{"num_hidden_layers": 11, "hidden_size": 320, "num_attention_heads": 5, "num_key_value_heads": 5, "head_dim": 64, "intermediate_size": 1920, "vocab_size": 2048, "hidden_act": "silu", "norm": "layernorm", "norm_place": "pre", "norm_eps": 1e-06, "positions": "learned", "qk_norm": false, "attn_scale": 0.125, "bias": "all", "tie_word_embeddings": false, "parallel_block": true, "init": "normal", "init_std_qkv": 0.0291, "init_std_o": 0.0361, "init_std_up": 0.0416, "init_std_down": 0.0416, "optimizer": "muon_hyperball", "learning_rate": 0.00764, "lr_mult_qkv": 0.4, "lr_mult_o": 0.884, "beta1": 0.95, "lr_head": 0.0126, "max_grad_norm": 0.5, "warmup_steps": 200, "schedule": "wsd", "decay_fraction": 1.0, "decay_shape": "linear", "final_lr_fraction": 0.0, "batch_tokens": [65536, 131072, 196608], "max_seq_len": 256, "doc_mask": true, "train_tokens": 1408000000, "max_steps": 10944, "dataset": "wikipedia_en"}
MLP neurons of a small language model. Each row is named by its layer, matrix (up: input weights) and neuron, and shows model dimensions 64-191. Each number is 200 + 30 x the weight over its row's rms, rounded and kept within 0 to 999.
After each neuron's rows, "fires in" lists the words (lower case) most often at its 100 highest values on Wikipedia text that the model never trained on.

L2.up1409,213,200,199,174,172,191,202,226,168,173,188,197,204,125,192,213,173,208,187,115,226,179,181,201,206,168,191,195,154,220,174,222,192,191,204,176,206,215,201,251,194,195,232,166,186,226,170,209,220,219,154,201,155,235,199,209,224,236,291,215,211,218,218,166,193,199,225,213,244,136,250,174,176,229,184,209,168,160,181,217,173,172,243,136,183,197,228,210,147,173,196,183,191,198,228,199,202,224,208,189,223,178,237,266,164,168,220,240,233,236,168,160,203,229,264,214,215,205,219,195,184,189,217,203,252,233,202,158
fires in: "december", "house", "king", "office", "since"

L2.up1689,193,179,200,224,200,179,196,228,165,202,167,212,236,193,219,180,196,219,191,214,175,139,201,199,211,172,198,262,182,193,163,209,235,209,192,188,175,185,212,217,207,211,213,229,211,186,209,188,136,215,232,217,198,167,199,214,187,170,204,184,191,207,202,153,210,233,251,194,180,195,186,225,213,234,193,204,238,192,237,187,159,241,221,213,183,138,293,170,190,257,213,185,180,179,269,223,208,251,222,187,220,206,243,233,238,241,217,176,202,207,191,175,185,201,177,213,154,223,197,209,239,207,251,246,211,140,176,179
fires in: "served", "began", "established", "philippines", "included", "help"

L2.up1345,219,208,161,193,184,176,151,198,181,191,237,167,228,213,207,168,169,184,180,187,235,241,191,150,145,232,213,215,129,233,228,221,217,241,250,199,221,215,237,225,179,247,203,222,223,186,240,186,231,204,140,245,236,169,227,178,223,195,228,214,218,177,218,204,178,200,160,230,167,202,149,166,137,185,230,252,209,179,251,206,192,217,280,176,231,146,267,216,232,207,150,208,237,203,169,231,208,231,286,197,156,245,217,225,191,147,185,215,223,261,219,216,206,184,201,236,215,190,153,216,214,205,176,168,194,195,153,224
fires in: "united", "club", "cup", "company", "same"

L2.up944,158,179,230,238,202,189,208,194,165,212,171,219,151,189,182,199,156,185,212,197,197,182,178,250,214,237,178,276,214,174,203,191,271,175,174,215,248,201,203,194,270,176,203,206,151,230,173,195,166,217,228,171,234,193,222,225,210,169,150,195,187,208,170,145,218,231,168,230,146,205,199,166,203,275,167,143,198,189,168,177,151,150,257,234,210,219,189,179,157,226,236,248,189,213,200,174,203,167,102,230,150,176,197,173,203,177,237,105,187,205,197,176,215,269,202,255,150,202,139,207,183,202,186,252,154,236,237,133
fires in: "by", "history", "there", "with", "under", "was"

L2.up1268,244,222,250,179,150,138,241,161,194,178,161,224,196,207,208,201,218,213,182,166,218,170,260,184,191,202,237,174,182,214,234,221,178,188,208,184,248,176,214,212,167,174,268,178,198,213,149,212,189,154,209,217,179,230,214,248,245,219,182,190,204,249,143,185,162,212,195,210,196,224,181,169,180,175,211,230,205,212,203,199,228,173,187,123,219,230,227,237,218,211,239,204,223,265,246,178,150,194,157,230,200,187,182,204,235,185,199,187,260,201,167,208,186,241,169,191,156,206,220,233,206,256,206,216,143,220,239,148
fires in: "life", "support", "service", "united", "english"

L2.up340,194,167,144,251,190,235,198,242,240,221,184,225,211,214,240,171,186,161,192,245,257,164,211,191,229,222,215,189,137,197,231,145,179,186,220,169,205,219,214,175,161,154,193,216,213,229,216,203,213,214,228,170,205,158,187,241,201,242,149,220,213,175,227,189,209,226,234,203,207,273,212,240,175,252,165,214,214,225,258,187,185,207,210,163,192,224,178,205,221,134,143,200,215,228,220,236,193,258,218,179,191,183,195,194,182,173,191,202,208,221,195,172,201,215,222,168,189,212,274,208,227,182,171,173,245,139,208,175
fires in: "into", "central", "order", "children", "photograph", "photographer"

L2.up1783,232,138,183,177,245,220,146,159,195,231,227,207,254,186,178,272,193,178,209,217,172,209,163,115,223,197,159,142,176,180,264,258,211,181,171,230,163,197,174,177,192,140,177,188,236,224,186,194,241,218,215,210,151,179,216,215,227,152,218,199,147,240,230,220,166,200,187,240,175,141,170,192,199,228,170,223,284,240,172,175,251,196,221,213,192,160,211,205,242,209,178,244,206,212,192,200,223,150,205,192,229,154,220,232,187,215,222,182,200,239,163,174,197,198,229,215,204,160,169,232,191,249,143,185,158,174,124,229
fires in: "york", "general", "championship", "division", "authority", "yorker"

L4.up1374,213,187,190,153,244,160,223,200,185,184,210,201,174,237,195,197,175,194,208,205,221,193,219,167,163,255,251,182,179,170,171,208,248,188,191,225,233,172,182,273,216,199,188,205,197,198,227,186,179,227,232,235,151,190,246,199,204,185,190,167,224,210,181,176,156,218,206,222,166,216,203,215,213,198,235,183,200,191,157,214,156,242,156,194,188,230,240,239,194,184,151,195,199,244,229,166,180,241,203,182,207,219,221,180,197,207,264,160,172,204,203,165,232,227,195,103,195,178,232,184,171,219,196,172,181,190,187,291
fires in: "release", "video", "as", "single", "song", "character"

L4.up994,198,164,194,183,192,166,150,180,198,185,223,212,196,167,203,218,182,222,143,206,252,175,149,216,225,191,162,232,204,234,174,211,265,192,242,163,157,199,228,211,243,144,187,248,281,202,236,172,195,180,203,175,196,191,191,184,176,160,123,177,171,245,180,171,176,241,177,243,199,244,196,172,193,227,197,239,169,239,207,237,186,206,192,159,209,173,215,155,179,208,217,218,204,180,208,225,195,258,205,209,237,166,208,149,230,174,183,156,154,232,207,251,224,214,239,155,223,170,143,192,189,180,176,212,197,175,221,150
fires in: "and", "who", "which", "with"

L2.up495,221,153,180,156,194,186,207,223,196,244,181,194,219,192,172,219,230,257,154,209,190,172,223,220,142,167,246,159,154,201,249,202,211,246,195,203,199,188,159,192,190,195,178,228,210,175,209,205,167,227,212,172,210,235,215,215,233,199,174,188,173,242,273,217,250,212,202,210,198,247,221,190,168,204,205,122,197,204,207,190,149,209,280,216,208,196,148,234,182,200,187,226,214,228,256,213,197,205,214,224,245,242,156,231,205,212,161,208,222,165,217,252,184,176,239,208,243,225,164,200,188,213,218,178,252,255,227,207
fires in: "called", "since", "named", "later", "participated"